Part of a small language model's weights: RMSNorm before each block.
MLP neurons of a small language model. Each row is named by its layer, matrix (up: input weights) and neuron, and shows model dimensions 128-255. Each number is 128 + 24 x the weight over its row's rms, rounded and kept within 0 to 255. Numbers have three digits each.
A block is one neuron, or neurons of one layer that tend to fire together. After each block is what it responds to, as a language model described it from the Wikipedia text at the highest values.

L3.up74:092135165146170133129127095091128109114165145164131119154122094171139123138118169092122140104128107157145117159102137106167152159108130144112137108128147161118123162115092126116138109089117186119140135120119138118075154104137143141124162159125137108133154118123138145152162129100143128100111151117114095078124124112162160134146130119102138169115157105160141186100157132090161131118108
L3.up124:107123116179171133121157096117145127104113128123132121114127124118152135093098114111107100153146117113157140124131115128094130161089120147102115137136133155134154125125091148133097104133128175106133148070132124125108130102111151127154094131131079098122094131113104127142137139143183124115106111112112115103123118115144127110123103141123139162117203093172115173124136136157122097121116
L3.up229:128132174112165129147082142152136144109118092185129147145146129128121138096144114087103097166129146112116094172116161126140152134110110146109131169097099092132172145140111123159095107095123089064153164140153117112110118088110121149155130150142117141141074187149149112168115113111128170115096105106122139104128123099142177108122112127133145162126140106177085141137136153149115124079126
L3.up230:121110150166141120135111102093136175092133108146126120112140122137108118127093102134126131124128145147121142174077158117145155123134139126097107125133165145119121126129081092113092083091134132138099176094135098111120180131122154106157152155111124120150136116111109113101131150157140171132098153092120148120132073141174155149106111110098187135121140059173100161139147122128128168150144
L3.up369:149149168172143129081102126117129155131172105136132105082097102165143118124094129113147137106114132164139118197132112126135127125103115137153113121148149109131132076159086135111084114132115139107138170131118123123072168135127165106124116165123136118161102142112157104189101094112148121130145171104136146099102137168138134129117115139120136115093164116147115155109131160113105154095081
L3.up399:116108160168150156132101145066153116162122147119135124113150124129136144144093146138136132093112121101151135177123144137114182133086121135136089148119140152109157106132111110133109159088125128120139124037122122115095127119102166138122148152110122106133098139112119111121135125084113123138109136102139121083109112148157156081152089122121175189133172085133109088106109135151151166114106
L3.up428:160098176170138166128112113116145138109143131139120133154112119140109142125110111082135173121138124127108171173092114154152140103156105135139132160118095113124122145166104106126118122141126166154141127062147106106104157131093150120151145164152099117158138163101165121126163123135109145108107161118187136141126083155183098099138121119103153142131153127165125132156131154097087131118106
L3.up441:129104122134123116127137135099134170144140087160118140130109106132123102119057106124097116130114171106132134154142176101118144121146128183098129161128106138110144103138081123113095132108117137092128177122106089143107148107133144143103131145134161133138157165144115148202108117104117179153132112134143129141157121123132141126156119124119142122119139060172142132166116140190155121115092
Description: Mid-word fragments after onset. Short vowel-led subword pieces right after a word's first one or two letters, inside longer words and names: P-rom-ozione, Unl-im-ited, L-im-a.

L4.up4:130071145151122159127145180122112105127136123159107091123131073150158114097102097106147124133118200146108095162138189118114148139115134159125109152163124141120119139118104099130110092111124133131115122117116133138112168140123112129127120092077147094134116139149103119140096128157106172110109121136133107134099120126177158095128131099123137152135173138149135126188149135119115118075099
L4.up108:085104112102154125151053161140158092099144145121130092139100149148121155110117111117101124132104147145110101192128175111135162147135100142136144124179168151136139140168106098149109118116131114152122126141169101150119140146122119124176128106119117120138098087133148133126087084137144122145130098088094129111129128124110131137143138182120116115138119125086148112107093142121107143104117
L4.up114:105119148135131179130122166101113121138125148134132110103176136175125111062137126128136121153135146135150152190138171117133128143097155162139100141129143132128140074168134134130126135096134103113099110129157109136128158111106135145144111102128076130123149152149080139107115146129106148152072133071084146107095119129135115134132111115148142160141137129163105098127147154132092123132103
L4.up273:110096116125121160111136099108134135135130122156107148115132104180104118144126179173122137119129174119152124169112106133159148135137165169100097121153137159116142137181105120140137108078134175098098140133111110183143125112104140111126098084139115151160155116130090141131128099149134146145127124137095131136132063089094116142132123120149105099155126125152162122106119184097140137110115
L4.up301:134120118120122115077148132133094118105176134138148122095097150143147067148128163142117139146132174159126068139125134125139175155129112121116149145164117146128129144139105120085125101075148160143105147137149079156113130103134134120180110138164147087149126152137118093156122102135135156122149143120120094104131129137083150146141124162147119120116134134116109123106118152102135162099107
L4.up322:158124127114124147153142163119170093115110164126120139101112128155090083174102150149141126149140182093177133131123115114125186132130117131124085122151161135169118104166078149135136122141175155153120078143134093183150074123138110151177156139116093126140119128108106146185145119128132132128122094126123114135104111139112145151097123165174148134172114109135124096097122123134163101102106
L4.up346:136093133120114128120141096154138105119142090168138158141104130148124112123142123122120113102115151140102083109161168166127157141112102116102160176151111149116161132127100134123120120078118110110124140102119110175055155104124097094136083085163162109144156142119093115140102096122131104143157095112163127123149170104147144100144098138103137116133137155128086115146124115115119127109106
L4.up511:105077162165128197107087122118119108131156134114123150088097096145095113148087161173164124156120200089137146169141132097126159113137181147121132146102143131156171106127122124125100157114105140119107163069127118146135177130101147103112119089098107134164172141131152112108147095106134131121150133134115138111125120127111124154107127139165132103144126131136135148140142117126098139122135
Description: Mid-word fragments after initial. Second word-piece inside a split word, especially "ll" after capital E in names (Ellis, Elliott, Elliptic), also Vill-age, Pre-m-ier.

L4.up41:088147181129106111123090101134143118151143096122085117168118157139155132130124129156174107128145119107172107134148110108133099157123105192135074128115060172107108146163141133092170131116097141095160146136172082133147145132140129125091110131074084118117124106129101098123131138118123131108107150096103091156136137092131115124149145130151107124151117154127130128147168172092189115088116
L4.up78:109110145102163133155137121130173146122146138156137135145158134104156103110125107157141112145121161150133139124147127154067118125128097174130123102108089162141096081164149174132161183129166148125070053120097127116155092130078144117116122105165146134125131154135115118130127150121100135119137104074176099088110104088159114124132137183113169091172127123145075084123111168173150199107106
L4.up131:146148110133125109133130146148095094129115112172120086145119109153142132146125118145109138193119145160159145166135095123112093124150111141116108133070122171127104109134105160144140092109123131155131130088179114124158177148087176158127118108100136130133106139146103108171130143129108165122137103117110117093138123148132111148115156165138129135190131150140170139131145175181118115134146
L4.up162:127169119092106137093140097115099183170143151110133136123097135119087093110132148107145089100114112104184080159106119134154092132158136130115070146119126159111098118150125159140146148086142127149139113115123079092154173166122126125116100127143096111097132111121134142134144138137135116101131119100124106136112132125151098158113147134092143123143115102115140139143136116138118143124128
L4.up213:110138131097186132112146120154095153125146148149092138119135168113163141116141111098132148162121156103121150123107150165082161101101148194160119126120100152152092092172188160122154158149120110106076160115113124122125134121110135091124099157082131134109152121158114159141145131099160138179093123112137108106117102117132121114145107106131137141133139117134142177168105109120114097083094
L4.up292:112159114098193135128109140110128138161122159164125140141118128119133156089136117109135131158135146146109123130132143107120134124144121141121102139100163143140092072165090136147145149111120088173125085162157134127161137174085144090118102111122156129103128127130155110114101138141114123124108132044155160095137124114163106108164133147126131121156128113125132133125101190153132130132130
L4.up343:127136176156164130113117094136128135093127145129146134135131105111132130128133115151134145128130119142104136108122129138126133150100188100122109130137118175129124153121115119102135158145136079121111132110174126118072109162111159157136146152136104149145096117096098058121118102099170137132130152114127148153114121157124152134130139192100139128138156119096177128103119132154162098109116
L4.up476:135148139121136145112144090110085089157113159144127156131131120120170104132129113094153119123123128067167105168109153159103088138067119165135082130119065117125130109123121130103156123138148098123135121147149103129133153158130152174085097140135091110119107108149110116128168115130118165145064139094105167107134154092131110115146130131136164168125149125118111144109120177162151122149122
Description: Closing quotation marks. Mostly closing quotation marks ending quoted titles, names or phrases, as in "Evil Eye", "pristine", "Tommy"; occasionally word endings and closing parentheses.

L3.up0:096093151167140156124159108137138146134171093163097148136112084132168119137127131124134133166175139127115078118112188138100110122158146126110157127147132113135116160148088112098130119139082144097123150103110147160114156124122130146128136132105095121154086117131114107132125130112171101097156143120150108140167119148120157146100138130105154117116164122118134166136140108102116139100116
L3.up26:111112135163138121113080114100106130125107128187143123147082114111160135118149078149109149164152155139197130144077151154100138160129077164104136148104094112107141138153149127097126163119122123124141131126168133137142131151103164141116141125068114106168131135149138097111114159124098144113091082128122144111142105081108148115135113139104134123137161125146105188116128109161085110136078
L3.up69:117115120179124124082155085135138122165097136124097101077126125100145114178121109139136088112130101139115137135121109122087126144097132136155108109128119149124124158161110153096145121120116150103153108130128163141094158118110119167105131139100081136114103155157123115153171132094128129135095142130148110142125126114137123143142136076156105164147130181125135120145139142127142136161078
L3.up123:171126096133136117087155119166099103153161117131103124136109079122106118158068151132118073112157111104120116125120115177151113127117121163112090109123136121149130128159117176147135136127154092167161149110141105141136134132147189118111104123131127131156117150145104111122143114138123102140062101144148087159112124121162144135117160110137118146163129110116144161147134169161153142087132
L3.up140:156150143146147142096115119138139137145160099150104134120137114113113096118097104164148116122111156098123113128133185134117121117090102178151166156123143118116168141153103142156156163118126141105147104149125122157091103147063133117131120127135112128096132168158121148138153112142162119139097107131127099095087088095157110132086138124101135082106138129118069161155145155130133151089076
L3.up155:127132177132102117120102116172121099139069167146119171088094117111153095177132132147120148137135116114167122163111128131127111178108131142152088119136101125109149150090165120092114105063119083123138102104119121184111166132144126123113097131127083135160124093141092168169121113144130108132079135133125116116121132128125182116136125126146136110122168090136125144105134103094149165116114
L3.up195:121110120160144155112115136127092116123122116135099166133096115108128125147099137126086154160133132137098103133112125137112143158139156144108083149120078147177123111156138135140130118117144105124068078131110083153091165144138147109104116139148144167151140104101109147146095081154124094135083154146194131134138131094139165118136126138142130124128113130185081168111108134106149154118076
L3.up321:128152143112152121144165146138147107165107109134106123088138079142129110154118099177072134162144116119112101148139085128152146135120177132145116122118074120162125108141104151113140120121120089121135115095099148188113098146147125119112138122154096139161139136155106123149112125160159146118070092107134097103132135099123186132094128137149149101124139058126114159172082114135126120124098
Description: Closing brackets in infoboxes. Closing parentheses, braces and table pipes ending a short bracketed item in infobox or table rows, such as "(2010)", "^{1}", "(aged 74)".

L2.up73:105136119134121137131119124108113064132133155150119096095106145118133125149098100138104124130126198116114124158132134154098147117106078132146097110132065075153171110098124186122077110133114105095166141081167115169147142154085153114145118130124135104166109150132131108161137126155094171184115125157115158142097113110123147114146127118106113170139136099184122099118120111113136119127106
Description: Early word-piece continuation. Second word piece right after a capitalized opening fragment, mostly in proper names, e.g. Al-ess-andro, U-n-iversität, New J-ers-ey.

L2.up177:120121097136145147111128137133114149103134108135150127113154122143163124115134113132107120139156155138140159127103111155099121128118118173140135154122075092141159104202150099154133134162138111129130119134109111113107170107076144147149077098152120139167146115149123126145148138140133163121137114097094125107132102107132159127113093144143138148136130158134111140086109106174158118116110
Description: Closing parenthesis, abbreviations. Closing parentheses after short bracketed abbreviations or qualifiers attached to names, e.g. (WHO), (CDP), (NL), Rhodium(II); also "of" after nouns like route of, location of.